Weights of a small transformer language model: width 640.
MLP neurons of a small language model. Each row is named by its layer, matrix (up: input weights; down: output weights) and neuron, and shows model dimensions 208-399. Each number is 500 + 50 x the weight over its row's rms, rounded and kept within 0 to 999. Numbers have three digits each.
Before each neuron's rows, "fires on" lists the tokens most often at its 100 highest values on Wikipedia text that the model never trained on. A number after a token or word is its count.

fires on: "," 24, " at" 18, "." 18, " same" 8, " for" 4
L4.up1689:508534440487551498504495448455486436505482478544604521548521530462545518487479527417434439433540450502487489524447517445513350476446476491533377536512428493598459532471544618389390450466513528510524546460531521475501533501524510520540556435454448545574437531475594501517527439455530474490501559490581480450543469537491481536540495551452549526510500553587497531512429529603513503497476549537568509511580498463487469409461579495499586561421461445463454568455523499485408511495492524472540422506523481460472510493509507520522443520567527510459567563427530529554456581449453413478
L4.down1689:593396558484500428528546566534502506464502467483469544488597530540517539554524452476488535522531494564491395519469523503468483414476423548470477553443482497533538478590545461571574505397523545420463449525430514458526498542517466561499416525569527495496509501540461553524424519471521494505453572480530530511431515520586591489593516570554428484489546534496416581547472398504507578546478471551501464488432499374466423483457560474453450579433406536552507487537480442471482502446437508523413530518490540513453534606543430546466572415517472615524474533519413575591552452444590508477

fires on: "," 85, ")," 5, " " 4
L4.up1177:405467499506487569502531516487469429500485459574490455525507478556526488546546546508479357419552533569470466562520526522504440395454487515430489532475468475464506518503475520505556462531463389561483475608407520490458427590615529523501520477441494530446373481433504509561447594537520566524539545562523493454477473491533519514527478538488536429567575508411468514509381447480461497501565519432541518584500521512507542497499501495430468509458421585536534544573512376439466487594532507428544613492487562454565532561425479420543506498422507491434503463460504540438486487532497402443
L4.down1177:478365463447533490512554499610576450481520553496491522421454460450421536464528520445468582495433530561434340517489467474572581555540457475495469517507581480488405450479474461577512449551574556599412420472425440540496560551507463499503441457544533473473445497559511592519479568423565517436461601510548542538493441432496497457545598546588541522543385467511486520456544524504508425551587491597539410505563436507507539523419547503513608474537549512548453509561504444510487512412528430512502426518579591580421443418506539384521602425441506578462535511480514498533509514498504472490

fires on: "." 24, " of" 10, " to" 8, "-" 7, " |" 7, ":" 6
L4.up1322:514547504493532602547485613468563514525468402497543532468535549491557473444544565561584474432479425505488463470480486462432541502454516478454358561546487622512438551606527471535433577478536459483525493539498453544483460514490414422508510409550413465594500505485464437533482490444433422453380417472579503598492444510473480542553516505387510502450466537516555438560520543415462432371516450535488423556533445518474448421518684523581503495465549556453546430485459454524537430586454536486561506524613487500569496495502511510477462417531451537562596515506511480612530513492442512487
L4.down1322:545533517535510332559550495541557500537476455466393534536512493501569357505368506418505557493515476521485632562375496479456394532446440446420440430520472559440539472491590550492469451416536476472409497395520516493504515443486535495503471458482469557570539458488456434603449581521541517500526547440587545439582490524504483513496584463486475535461562463496537517431540380488519537430405506506529533418467450459486577460498509508482475500510541460546545558483567462438443550482476515478454482488592445491528561502483445532478489483586478490492438467526575489489480513347454416560

fires on: " be" 37, " the" 6, "are" 5, " not" 5, " Be" 4
L4.up1257:570568400560489520417546568559510538410436498540455399501530491450505525498576550489469503481413524508531454515471509561502550519383609492487471489468483465539536557442545537560364488494491565479473523506462526494466446563549404542512472474525437413364522485445507482536438566453544499474437507494495448430536443466441547466443485494510452519589490546493382543453502514546516560527434494552495504480578500474536545423571466436495498508537529455441515489490530485548469544417482508547451504515478581500431475492412558538599627483669578464543530565538418464497500482519440527429
L4.down1257:484492520453435416559528404506491418558495490487443485545502516466530517536591554437472544531424393640587483540428442461563538460455437532577411544453522661460548524608436516534478513594467449471412508493537496552543526489513472549454521459559493504450480566464438459479507471481498491523531486539534425454506499520540537551476541609476573539556506560454531540559539506519511511431510482461429537468528561551456528505545461473548527509440471496408591519433527427583447408495522497621591447495500454436499495459479534477503508457505492419464460440563409420490539478466526515439

fires on: " " 33, " |" 18, " of" 16, " the" 6, " to" 5
L4.up1984:501462480504502446529485522523439527477415531468506478574420472511488503361560542499436551394447524507516502534413553560436521543448481559414516405519415397458478435536544560497505470550564451366535484530447470556478528587593539447529503467537517562488376560467397451585468402570498388532380552470486548488526463500427494605451489531444483558437527475516462442555510567448596519465473540477444531487487548446475519491375527533463498479491536427550436535514505542412435436532539443560469472483504593548505495556534485546426482444517449553592454452515480514547547515498412498496
L4.down1984:503449591368501507608541499447568597502528513597552578446493562444529413476512581520445504466565516483553508435528567534505527463529587448590490581412452578528563412507470440463469429478555519498511554470505481528464531500575501440486439536557464448531486402451465502494581535544535545460489494494546444498494584520532580472595450435444503495481445507511511565393466479395514529489484496457556515407643435478546495519502419468412440462494444501480469501442414450443481472434539403482534472493467533476532496477423465545454525506519404481459517430427532452465456565591537449581

fires on: " |" 20, " /" 15, " of" 11, " place" 4, " |\n" 4
L4.up773:535511478544485388492430479544535533543476433531464444493441552432398515499465603501583528493522511574445563525588519507469514489504554585404398501502477542528460592450608452485465530424555497619462544501512477541500503497465567505506541507467514621572442518499443468475510479576427524588494480526488555465499458456540534482519418595529433417498510551505545503457517494486565504424513410557468529448448560477457488573471478537544520648477477431500504457481438457506567512492457446592420621467436492419446457449567464581485447443511571421573414437473433545449487459515564466553
L4.down773:418574511513441606449419516493479552566453515580534502438417531472545499435485452620433478523438525546548525512561543564588475552557397566522518603535446513549555495458523521442467529570460447452457464536533512527565561495444498464491538492479416444401585479489532401484543473525469538533524440543519573459434523506484567531503400574472534459539529567572495458489504580461437503458496453564494507381537538411459449458550478524579450527519549481361567512579558523525495539587488495532447433431529464561480564536535488426557512539507543531589515577495626456412559562545491486471

fires on: " of" 40, " in" 38, " New" 9
L4.up249:421447481449463522540534511464548492454466441491598476470430571496547552360467477554489393447491466523501437460646535427429499467508458501550420392520419500550458409530536433443431520505502483513484478487440534515495426520505518480480468498452474480561545463513475538584577626546529496473476503529605514502512428556474548528527486543447416434522519479494486493519443452470520288578553565467473405501508497557499373395547523447529377478440485573545511468534496411508445540435536533624502489420519473430517432523349520571495508544561583494566478572494481548509474567474561486414
L4.down249:506604601488490468500459668554529445470461497454456525507526527564506541544589542373493469570455514573502505520552437527525568458591554454491514506520523431459462582541478534488567503441514501475513560536426480546606442454477487540551440497504535517433387558540477456499510440562557496526550483474540493572632505517435491489551578479453530581519399498466527467529527415476563404477561511512496515582439527471510599541502484465559437460528620467507428500407488560415568520517435525437558485495502471470592445475521500396493596548516520456571443463542431543502471413427513371371

fires on: " " 28, " for" 16, " of" 7, " by" 7, " at" 5, " the" 4
L4.up18:521526532446379489504382466506574495532448486493478554470445423517455484567426436494443422429380589538550533539527389495493549440508560408451400470438504492403530537502460513460523466435445534517484476431511447520580496633490511556455485428396537510492470488488473424477471546503527510473572460455494538474463516452514549558415370547508491479551449563520494528503517504489491454517461530576485520500535471494464505464395474479487450469505521424474463464524544452490537506603452542549353478489630438619507516516545571427462397541424586533471554473451491518486519451377550507533
L4.down18:539524493477499537562510467477551538477566534510422514515510531448544515526468521538495582467498520486407496550449493522520492561466376539441619539490519464441507383553445531569559546525477442445506544441482498486465429521495562479490507474460471579453518377499472450467456490545509535534498570522532528531416524537536523511507551460484572424489461598474514443530443508475477562531492504597493486444510492572574471397517482513544478487476619469402522524619481453501532533550507547518537562622467384451526407514519441459556402516442500433483574434489454487505531450480568499456

fires on: "." 20, " on" 18, " under" 12, " of" 7, "acc" 6
L4.up1051:462524437552566564408520496493532607430506466454487527518531475491544589509396442481461458416496494494534454616549502487450459402523485467559503540465520415532528491577522493483519482409439545532529499563546485582463538455478564528433477484499527457482510554532526531508485575574483481461542513453498472517574527525524571401474508491519569535500487661468479547558404453549412400451451529409482546452550535529504520462422536590539558557514475498501571318459609493476488633480620490523489516500437550491478563597533528488536463501515492417454539535496551383506589493491538401501
L4.down1051:505517555493593515480502468572522476528535578509514436379444468402523450513485462524615490575509448451527557467612646557471486476525528526531544504469425507507487485438525572469469507482507468532540476540488466539504501502523402551509529477497579558483404581424468472502516536500575587546463535466433558587572532444564529506543491434530461421459498535593474494400515409430423377533503492533550469493511506548530452611482521416434511441472571549416480500505498465412533428474456500451547437439544474463517478501586567496540464430448527530430496465578457457421581435482536551555

fires on: " in" 35, " during" 14, " called" 6, "amed" 5, " made" 4
L4.up2168:495555517422544538487506513437419554493504487468463440516466531518511453479534547483457512543389563470516489455464502479515482598417482423493395523508493476567502438444416559531464524556435514497578544615563574436444528555466521545373425526339473493502565509479412475564578440567438480478500498472515506447477379406479553568502499509468593541461534533512453497538520537476465444505410562532501478503567468547525479460577503503576457459600449528467539531548480483530524478539548469556442530523519385564520592519472503568474492497581604482608503497578563523560474694384492458522
L4.down2168:459535540456497480442524517501499512506452478537422516525604525493416498485648546467493468417520424565532487476456480535504535481503432537506515503507434481492461538459486466367466465472603469457475453485496488472473556532538482521477583553572496471461498408405554471453559551469464504511570484606489514502492454541485456431509502495566399528440542450428458525478493437487403546502486503503402550580481513461485576578570497513554527549466495492532485454541529474491468464583378528509420538427476500495505502511466521501503494458422435418532515456440383487549542478538508667386

fires on: " in" 52, ":" 5
L4.up2140:498460598546601579586468422494499549556453473378448448506488526499489350533460430481438607501503538387517536502446509450581532513517436555539379507517480454466408568546520542427482435500526566486476607512607555515488503475435490440470444448477504493543548446453548540478480532576546588487502503448597469490497443556598625561566462582509431575496574509411544569495556551393478459465435498494533488400532554540491515502534493617486460607546480593526541506515584626505511439507480492496518424508492569470548443497470516438457555453553607531503506518471457488531456545522512475581
L4.down2140:380455463464600534495577530539560425491489567492498504553513589511505445494462587493487512498524522465421520478474459557570502508515504520444499478567502515531471434530512519436526493530526424531369593462456475570566501415505362520497640508474572471482573448516573425563533564548612578509439482448467456490509517486418539477510533522542553574611515491436488504481487499506481510491548504558475581486512553451494413554497448500513504411418536480433459500486500407524481475512471531489479457538548406531515582483391537598548480490494521572538490557538591572551460492537473431569

fires on: " of" 64, " to" 11
L4.up1174:453471461577513476593464477461509486494495656452543534466534476477463579483484581480539590565489458504365468549424546445545459430480530550562605450390498495481513530432512587448472511522451541496556395505451448514469490499536541445490556537489503438438531564504521451557560501506533501443478471478611542587446503476481517438553420487404432475485588567548559385572442506585442492482591408568452458499520487400554480536428524476546453463515474517501508541444427471473518532471509503504442517486536500523495543470530492507471559498482414499476499461463439563472502522466411414513
L4.down1174:521470415502515557521529543524455470553481435524474468590498449403492522583496523553465519520610528579607571519546575488483579474499482480395472446522494521494539627453449519524482533613510460508535527450514504464507526472473443460579383525550433511485447478544555483527516522509490537489521534528515516553441424451499484565622470512554424411446545544534505538448471577496527522436484563432509476399537478495399430501552575567543434459556447575503473558410532494546462419535439445491554476556513527572560579516481522496425558501474453444554436538545575503520491575528492460594

fires on: " the" 43, " of" 8, " to" 5
L4.up1248:539539531452461514447462536502499477548540480519630436461493456457517445524481567502526504498549536461531494580542460471477394481482483565446549393495360514447449612546555524554591479604437498597465518528452390529461426460554428448582490527464563501407447563535471489523528533513486446501422533444600499437569482519458466497531502571536577497537575569530452357530476548486473419479540400531563457489518612451508481463489523528513454523436459486493536487453412543513443521528453508514477565471420537464529423499538508502442531490438456492448567469523412467473575488550498464504
L4.down1248:558484578435482454472549511510525518529523481570527551501562493560452495447575519464505488542535621599479466483503495550629503500472524525454485529428517517521570507522512473444541586451505443449492485513508476492604510427551553525442533524557475571502489502554451508547489489549418556579536387507531514529501562534492480492420526484567499501503524517550465473490462543456541445495500491450421547523527411431466551503507485487568472564479509602536521481434526416525477480495535507460536428553528579474531605586537524521538542535513488505486527500482438452404474462499582490469

fires on: " to" 71, " set" 5, " for" 4, " not" 4
L4.up1416:489475468503496538512549502540432520543476499467552494512553558447472536468544517577452569499511584461481467489504540500425535489476447441497625552525436481420498499450584461519539570542485442413461564515477540507520476498462512507432464473521504438461386549465449462569584551517467495524546536438518602485495476518440511452481440574437489423550591520527441541563568517476509507521560430465440476552542594507405493519460464503401622534511449590511494547484524469436507504506460419517496581522545371493453525503524623486512473487510536523503521529516522568462550513475480502493
L4.down1416:568424542533500486485487510544528602516535504483461559485477470489519486519557515489542466498458451506500497474546414534552436474408608456519479567531460542503473556525588451473533496392471438573497599435511474487460429509496483489552462479500489492471462517561583497509400490540453512456494595507492449448517513538441575405459448568543502469545574485466500489517473514558485465516581471420464477563373504513537624538528500533634502477434509438474567405499470538550538482483380502502470465468548558506508508451492431547494522573472502488543496470524392527481416583539486537514

fires on: "." 35, " of" 27, " |" 6, "ł" 5
L4.up2:529481526508510448450518518600505428413558545404536496508486441440534522517468440509529470485527482461425474443499504441572490564456457538467501592399517458493449529439469502525467508491550467489481516542453494465561496524398436579428520430463504479486500477458524483540480572462451403507488530455553442474543495555520462446579588544521488503537420556434451555518521446482506493489459570463530511423594513427504567465442500470502431465462500543452432540479508518483509393488553623485406483575441498528458461579552506435446530526532549433608451467497428429477493483532440453506
L4.down2:530433555617492558518527476517557597476496440432499460485507433460535523481412612524527466557497571496467569439471481549568534470471386453520495487474402598433491495492447493526511502508466582511555538481559459435557582496450500465374455478506491518523486534444497464510531547524494539549522588483516566506428395536457588462529569598503441478549414501517508431558585484442503516528539401473503445582490557543486465457475472492493589504525441467481529525520522552546549473525554602519494465506503462477538478581445459457495487407446541458509521560482570502499494500530501473580

fires on: "R" 17, "M" 16, "B" 11, "F" 8, "erb" 8, "D" 6
L4.up725:513539443488510450553483473510265555536589494491452437491472527502478610515438488524509479504479485410472555473520508468470496477526449379417522554570451455530483551499457504514513459453586515594456608575572465569490514491431508456481466474350507477474489500586490505429553452539499526568515470524531531448515474461584410449528506429515517438501434528513536478537552555560506436576513578441565554556486559527421541530447495468463446430509432562536466550553522536525506503477479404517537545453512433523524429391502519426505551494531491605480450442438543569508460513555411456407
L4.down725:490503471536498466508421552491478554554483467469598450519523566557476459497530469534588423473525535450427467433538518496517487554429456585524611505483531459491440493418491479402472538503456509623400537537572486528516543476500451511445441472452466555464427628526518518493473571501450486442507538448516473472529544482430509556492544475475428492493500578446460486475458511538436523494518478502527460446419610495428501507617522480366544377415464495413513435541491424452514454533481471533497537416492450606522463500550470482500509494497524482567538461450513464529584484502560498485

fires on: "." 51, ":" 38, "–" 4
L4.up1700:527563481461572497450508455486515521494441452487475381541502557439500552468430444565482473417553509423551494556491528478525546514496513527444498599545540594504442420487689588503524476451439453558521479525467538517526537576474552490484523544428500488548498525510544562494547459529613515492512478457583469501470493507502618439520469527532498511580511555477529465537464476419529526445398552485501480435434538543521520491561448441574583540552482482467579420463472456461469549504541469495502426463636512503500413492487512501495492432452515445498535483498400464651473525488481487603
L4.down1700:548502517527512415488486490532475533541442468529556512552536524490542496508481420484510554505421437403504548475439544524565447448529443554522379562544530518472544541503490506471520537414563548523457497457486520503577509489475507512552428533469566502448543489515491494442401523559461450573575459589355429485542575523451460478478462504576501414417510509428468568483487391506489525540507477547555481450595545510526513468433522575455445409466378445532472444505559535495515554462428468397560459489508484528423522587387490494496498539488481476511480454526475510495543515563449528485

fires on: "-" 21, " in" 20, " of" 14, " most" 7, " as" 7
L4.up646:496428524455605522476453538581514472496377568492499419509518446403533480407514526364482517504444427500560546474464459499391526534478622548409535559462417522515557461569482481419400536530368580432477529508539559441516517515575480561473424472533485542489482564502551470536581526458491513550485572547475454511512418518505533508509461497489550530456431518420353514378439447444458414450486474532501465457591544500473518525538439473493498608468511462465562430507457486489489509533513591588539461528410520546375493445508548472505602474465425457475423592569577445492558469522495570454
L4.down646:476522553576477478499511526494429412458549534532490451484487520481593497472490608619543616548461546506465449538448513464441578378388618454530534452525564535471562512455588465545525521560422571530531485478480513588450574407565572574515589545465543492499458531480494504472474612496521480524546497527514585560487533475578455539463498498448493578440606490392442517512543538440550501563503487476511530484478501381379462582479552504464539496485562495438509447569504543461496522499525502492476535511486364530474536584476537439460513487413502465511516492475476493484431549492492521509

fires on: " of" 15, " the" 15, " them" 8, " his" 7, " their" 6, " her" 5
L4.up2205:493465499572523470470573500482573428474477529587508495484527477517505533521608553604517574535481516482515500507517524500487561483541399546441567452479490447470484437601515563571486476515328433517530518543545482434533421639495499583546479481486496504467501435525466635454404538546485505441275456528548467539490473459456419539493476524462521550491519483467481507540574584576462468526456412527514543514429553440457434511507470485580521512562534514468504419532473475543556437542428549465518478507580435462481541557548597427514485535521498478622532406495478500496459551511508533478
L4.down2205:606494552592497487494464593584568466523458550510563454487490480582520515522489553534520530475462545524501548497488528608446474463477505486522505368573503488539435508540481573530399489497521477467564522499519532481548400498490547617523510461531570430590497509490516489563485508489561539535506554567537412455558493474481434510446444485558483533545505476538602661626476562548553555451564519506417456551539525476522421454538475525545503451555614630586584516363584465569496482458430465460469520605567504478539427539511510526509575528604429538530513536509505534478528410454498495482

fires on: " " 46, "." 9, " un" 5
L4.up2546:418452550459468515478526488346497517537535371570498605486516482495556570478534425507561485488464539463529515573479500516515493423491453477538510483391448482516468499538588549584536493449440501546417476573543499506480395443576558495480480460504492605499457507473568577472505525446404551563471411483542544511594493444522447459464529513557490489545395545449475455594482572512504443537532547466610554491495552426424427470444506501524462507529473651556474394429488429441524497477470418468484528587482431468533526599455495433468458484401562480450516605466505455450509490539488422477
L4.down2546:489529492546417544485512540476535487448517469556517508613560586535531490482524496437452353470527578534485505538457482485491510478450472528531453518490560444528553480400504493447554531500452451434504472520483480490555595513496501563485491507542500518533406533535477580604533502568491543462496546463520491508469457555473479430474427512476552515515530504559516492550447475562562546512507561494474428559506504466510565448570550507481640565531578457531599506429558487560545499506589568572501467556476495494461454407416487479435533513451514470537359509560474457438471496506484470444

fires on: "," 32, " and" 19, " that" 9, " they" 6, " " 5, " who" 4
L4.up311:517539509442360511500457507373506486487526558550581505489532447446526574519561442499561454478528442515469565611492427587530483470465510486363617521450518506550455510525463444476578459459432523513477437491530530592486488462496436440501524480416493543474476453477580446488501581503518528575558510519480521454500418416456485529567511463512584588461535529468564462527422533500523543532557484485524462563481476424434522441549438482469504455676444583438516510532496514529539536509500466485543507540405575483529494576585547532539543522431516522387587534516394429506455493500505563421
L4.down311:430477518499545504431432597438469465470484609524456492466496456526484423451504426503562474620495526571444526421501455491509558541429542576535454501484646505383551492522491461510497337537565462529528521509500528538511553465577491450532524452468542470464472505453456421498478418519549406543508512490541543482487578490578494472479556487518559512539413428440611509479507505551539516488583447568457479574520426467446555479438486564497441511454479504419548414453555384483477424586544518491532457533556509496570550404614473420483546484425455540450525449465535517496475541468458557527

fires on: " of" 23, " as" 12, "." 11, " also" 5, " were" 5, ":" 5
L4.up811:459572546676583496454553511471515419414549540478638563542488502510513592483524591454522466473472628515431462500475363613577468514516549483466468560494498504539535490491500463482377426502353500557569525553444499456456517447545516509506555530419495495433557561503489516576525519484485484496485536419549511482463472439489541411509489476419486457487492462552494576504444465454571455510456519522551509492436473452524458473448453510483497534578552474424567494457526481546515582536511466453592483405575515513404470488496490529472444517437539407534482521424474554505598527540506535491
L4.down811:474468445405515479519443420497571564433515388438395534539458544547376431580428406571497508497503466606509472501500523534493440489498511592427467554468536438450488518665518556514502482538417453518548430555535469487463502492534475528554468457539436479541558450474470482455530437561546474476552453517519487491464520539495541536481502502581507527494407511542516497452587534540468465520416432437594503547501395588480518560572568482469425494476573536509471434544539441525519524500398432526492438511511426544514425476546508480468545492525519479411523478514502561640523521448511428593

fires on: "," 31, " and" 11, " of" 9, "." 7, ")" 4
L4.up440:464385546608480427540523419554520507510495576387588512538517546553439526494408502507457510478548525415448482499562486536479465530453414465492502511563495490552499447593495527449527500502491413475480476653421497513452567484410529572450543484478424451599545382520358449548587446470513396478402555528528545421553459501456509394513464570558512537592582422454533533500403544388519522569481510591525567437572449489398555503491444443561543529524518438469471489508613471475484497497559517414561460446524470456481444525491463527475429624572472476556475458519616477467406443536567558456
L4.down440:546471378467525539536513485541486451462506463526564511538504535530533497475563388519451546397431440479620444478493584475546488459402506510478357488561546532514563516444456414445450472573552514559471497517519605556492501425456483445466456557428604517483535487536572485402423418538510485468479490510495512518476498448476525525499444576454456453453556454552543515460576514510459606561595542483438555496481538464553536469489553525403450506437420565483523478485565466462495472446518414451495430468595604489462504530427475492422442451607405573494555494448548512428513520554426428475

fires on: " of" 38, " the" 21, " California" 4
L4.up806:465455492468594556405589560563534561451558487445563454476503456555561461520552520504445479512452503379519366571453436440470446399464487603568518522497491412487534489504479473480426569594436523469467532518410464449520433511480531415539486458493440551424450458520488533595568536431495523506462436557505478533518472594507462536527533417467517557515499515386489563511505503547407475466447488479497544510482624558445502481557474432493495578532469433468542454539502449548417592541424482389484483448473493568444613526533577527549472491634507496527506560552507430530440500583482519452
L4.down806:496533507594439626432541519435478433563456502498567460535534463542520440600399483464542515413473439484421536417478498449508591470558549462466548542538549494546469465401531473491428433436508547497506534590537464617436542548548495469531534526532515534488464602519552507551549452488511495541395454504520410457629555433448576491529565442491572476514508513514474456504495439492515458432470498404503469585518531468502522553469515398552543500534539515520543580510478527479409579486497517629432526517520438537516452534420449477471547569572485550589463545445515514460410514550526482494

fires on: "R" 39, "L" 20
L4.up2304:451488506512493483508500459435418426409445483481511546499559541573474527558518560572533479479407531490489484572426518456452527499522495430529537474478480545459391524517525472539596489587555515595546489532490575490491559489459550574530447555486545499457505515482517466474579475574480452594474443453509527497467510386589519499541481498575442444615467533468518450508461484430459545503559492491508534494482590439439472490529644512529557491482527580528528448589571523523430507449510405519473482480506564523436508462448521393520581534573381444444517522542525492493557502482425471596
L4.down2304:488440524617509612567547484549459523521562526456468509585485491482495539495527525455597530520504488464467416567425507471462482443461406463547524535486562516539541599606494508461475532390564558607532504452510553493482541537395458469421459470490497598400563398569516488516598570459531444521549458580509404478483513501545501590512575493495442508513502581558466518482479463559540531438472467470497521418434421530451610464412445503451514485515509545462501502541608429486544522577521458476576437472574493506531510522487445464467455540443504472516513528528556501575473563534470488550

fires on: " " 46, " the" 7, " part" 4, " same" 4, "200" 4
L4.up2371:545403477575557441484521450502526549488506569487443445565449392499438430410485488531518461403472483478445476484463468542526460479444527502489473523532463414387458491491541563467517479540480500555584572554539473487509412499475460495407483427459540507475463548485517503477614441567458506472523544391543455477563532586530580550564563397479447518473442552458481522558540575476573526516480529463556546490521521523486570523412435527521466460639552546565590466552527531437483562482477510511499457444459476499469478566473480480421556518450509491503493534371446543422540509408476481494
L4.down2371:445518473494583490506553454539553581464493417492513450457530431511413455423494590547481508532494518545463609581535457460518535481482478517457448609542489495426421527538448441446478512488471481513459428603465562512541472546464514558452499513455505457409467421446491507460462503559453538464565384483588419487582483536512460532485570465378484535500543558427495617536527489454481507516479523548506487405541474484518539552509519431610489506508569495561548536483476424573483590517464495480535568604489490407505501468548392617467512514549483528479529440561532483496504462480501417511

fires on: " to" 33, "." 12, " on" 11, " for" 4
L4.up49:554453595434467568393467477433504519491503599568569599503436565565521487507484480535465524430525462518532459562534397563482501516457478480487472520516445478494572454508518521542467496458524540574518574611442549527446478558525480508575407419503527565471460459453546501542464486437503557492557486476553477468497509438492594520518474537461492541497538516482518479553454465465517461478547457490501461480552437470591508493538554566540616485418462467566398492508479469441422502567573453537476499516570404476396459471559518450484490490564551523338506528540551524461516493399584485578
L4.down49:555500458594595569481442560530477519565525483546519429589475495476554565587564456478530467516522520506512478580511446536512504562530604423577479526490537524539486425419444469456531455470499410408574426624527474521584498499467525547495508465466586471467371512475473565422483480455454588361520536496444515505482574555406655517500520462501421494553527477538499506506493460496503546537463512464508491526500477496485417521564514596545537474441409521571459508562539459442492464562593539490509489559490484497506584504558462505503502487572443522378540474437510556549508501609531512579

fires on: " to" 23, " of" 20, " de" 5, "." 5, " |" 5, "ij" 4
L4.up63:511480511583429424461443389530558491487506508456462493471492408485476539495558472516560528499483479473506487491445514530467544564442447563507439486456497601450524470448524414454464510430495439513532419663527452470551474484541519543482536479554448462468452552536438539526588591433535480476469438472541532557517497429501502500501467499447590543495466486508540538538582454509495429503458530501530472467516433399569455443545531481483507534629481601536591482494443550524480482411448486544421431500570550405387470551407447573542545455517617436495496526438479383442551514461502486533
L4.down63:565501446605440491584486486564505459437520597507659514470511558504585481526472546421402499513443554592537493512438444453520560481473551499437529447407527473463465563436526441500535541578592552498473494539556542485505540520520427496482523451501509497489491424531504405426451458470382457473459511455403454530596520528493540568514457534432509443485503525449540477550421422371519513482523503475481474530482458461427523488484460544476447411504492451440441478473594463487494472488517475505470516592479545510527402445530626553506554575521419500456462429546440529500535427496520518499

fires on: " of" 30, " to" 9, " for" 8, " life" 4
L4.up1818:522531513506465486511382421510582542476504466480567486439472565483487525430598505431501557491475455489581468554542540516466521481503531478367507544591486523517508477445516362508499504560479502372443570391525594586538455485474508527493494491479525525513499535494370549516528470511609517467479561452535567439494584505449437498457451547458426473431508423564548526558419502662507525511471526418507572457562524518529604407403439474534373555501480509497583502501445521457566531532428439468466520446563557506482574518551535508436380602465489489500544429343488498452546638506525471453
L4.down1818:502494451534597481533562431475485564444517549629573554554498526484492515425498596478392404445482524474495471471378407458574503497520473531510461553505552503516440503538532524454445421447383463506426545587492545512475490625484567512467570480486580584464490455415557502477533506555508374542519464480585488532444474524554534458511488566618565553468567548455468528482425533497540479492533529484560593470551513542553509527571520468455479487549505534420528565411488468468444465430432500459455539475561484511432501550469485489491521444553393455533480515495511535478462553475641469512

fires on: " and" 31, " |" 24, " of" 7
L4.up1865:464351614540488558530401465475392459504568503497537517454489541462424570471550468446434531404442547563517465541538477503528498457497572543468468450494553513562472544501543461416555435467487618474502541508476494555517450434452461587506517476488468541484550453513513517449553544574484468575581550560547509411537429475494649496412494516430533447430537578581526570514456466573536506555525604472543396442511515492551504487563506507580508497519432518393499472470498536500492478447454382536444502494501495450483462567583452489504519350559479454452560478544526488558562553510619494579
L4.down1865:478468513549451465571543486420542499548439469517476563486442559488557548527508452463595545571493495432536494500431495522490562547545445472480399512560345567493477486520505509514501506551456509501616530421511582568535477514529483543622532594441430474450466445478597395536494445446478521482523512505460524536419513529476460511555408559621453497468475474558451453521496566522538439587515500570517539429532504480448514474538498468549505583416544431509536471556560556481503510528580551470442500464516426413520511441524575437568459505560539468476494538447543504565463519485538456485

fires on: "," 33, " to" 13, " of" 7, " March" 4
L4.up2180:399631469541477477475534592480543548555476505404533431507478467478477520516515594530510521445515529460496428498553461420486507468440429474581456577564440491393492395474513389468509492477544472468570567484394531545402519523550521416399497466529544472549492504540463435557444471480487405500459535459438492434396500561475454495513479550460475529496465443508498438482443491464551471571569440525441532578489502484492532468489625438484504507464508502454522505486480540417542478525499523512452492448643456527546494583481540527494510455471454534536519481510550501477510564507508489408
L4.down2180:564513555503507503528437401547596425463534486496483571530560433550461559512544614471440442490459587544536614448413483529470462494535543440406437392459406495420478392507572502465446491494516487491468525563530567527466476483412474451511438492520471526577508510476553544389462479610568544516466476486446509452525530398511526606496548470422487418527534529504559461474494518541492513517467578514418537441428493508447484439424616461478460467440580430558404559463512492579497533534488553484501401463485445473459487508453457551520491469528482493515527501489556462499479539460436465470

fires on: " of" 32, " for" 19, " like" 5, " were" 4
L4.up1514:548492537492557489472511561416525404430519561527589471461516508509472487521526622482456513593553634497473449445542478431483453446537506467504484553473497429511385439454444507529502500480467505438570471480483426440530464470562581515412502514471596470430434518512424529532428568489444510463501527491471472532450514442587556505435404464590528420486533415447474527475469484493483587488450527493462454556537448402456462367511466614554519537487435458465564460553530486527540503506522541525456505475548542515581491563539445527451531519399524473507523480603514574539527488590524502543
L4.down1514:501468500546433577526501507521499603458480454541447503488503529510465553485520344573554485468555443508619590495552466548515491530541552496488600535509525478547471509477548496428507543568500480487477488569486430564379509547475435458602517438455482514466462446461516555474541477416493488508479489439546511502494513486554453515545615478419442516540484516559520530485533490467499538624535500426599517411457487544545438598461581484467564464552517511538508533458482360487545460568589548526528559509462532445513500377492545461546505454527493474462556527461539425503571559488487485504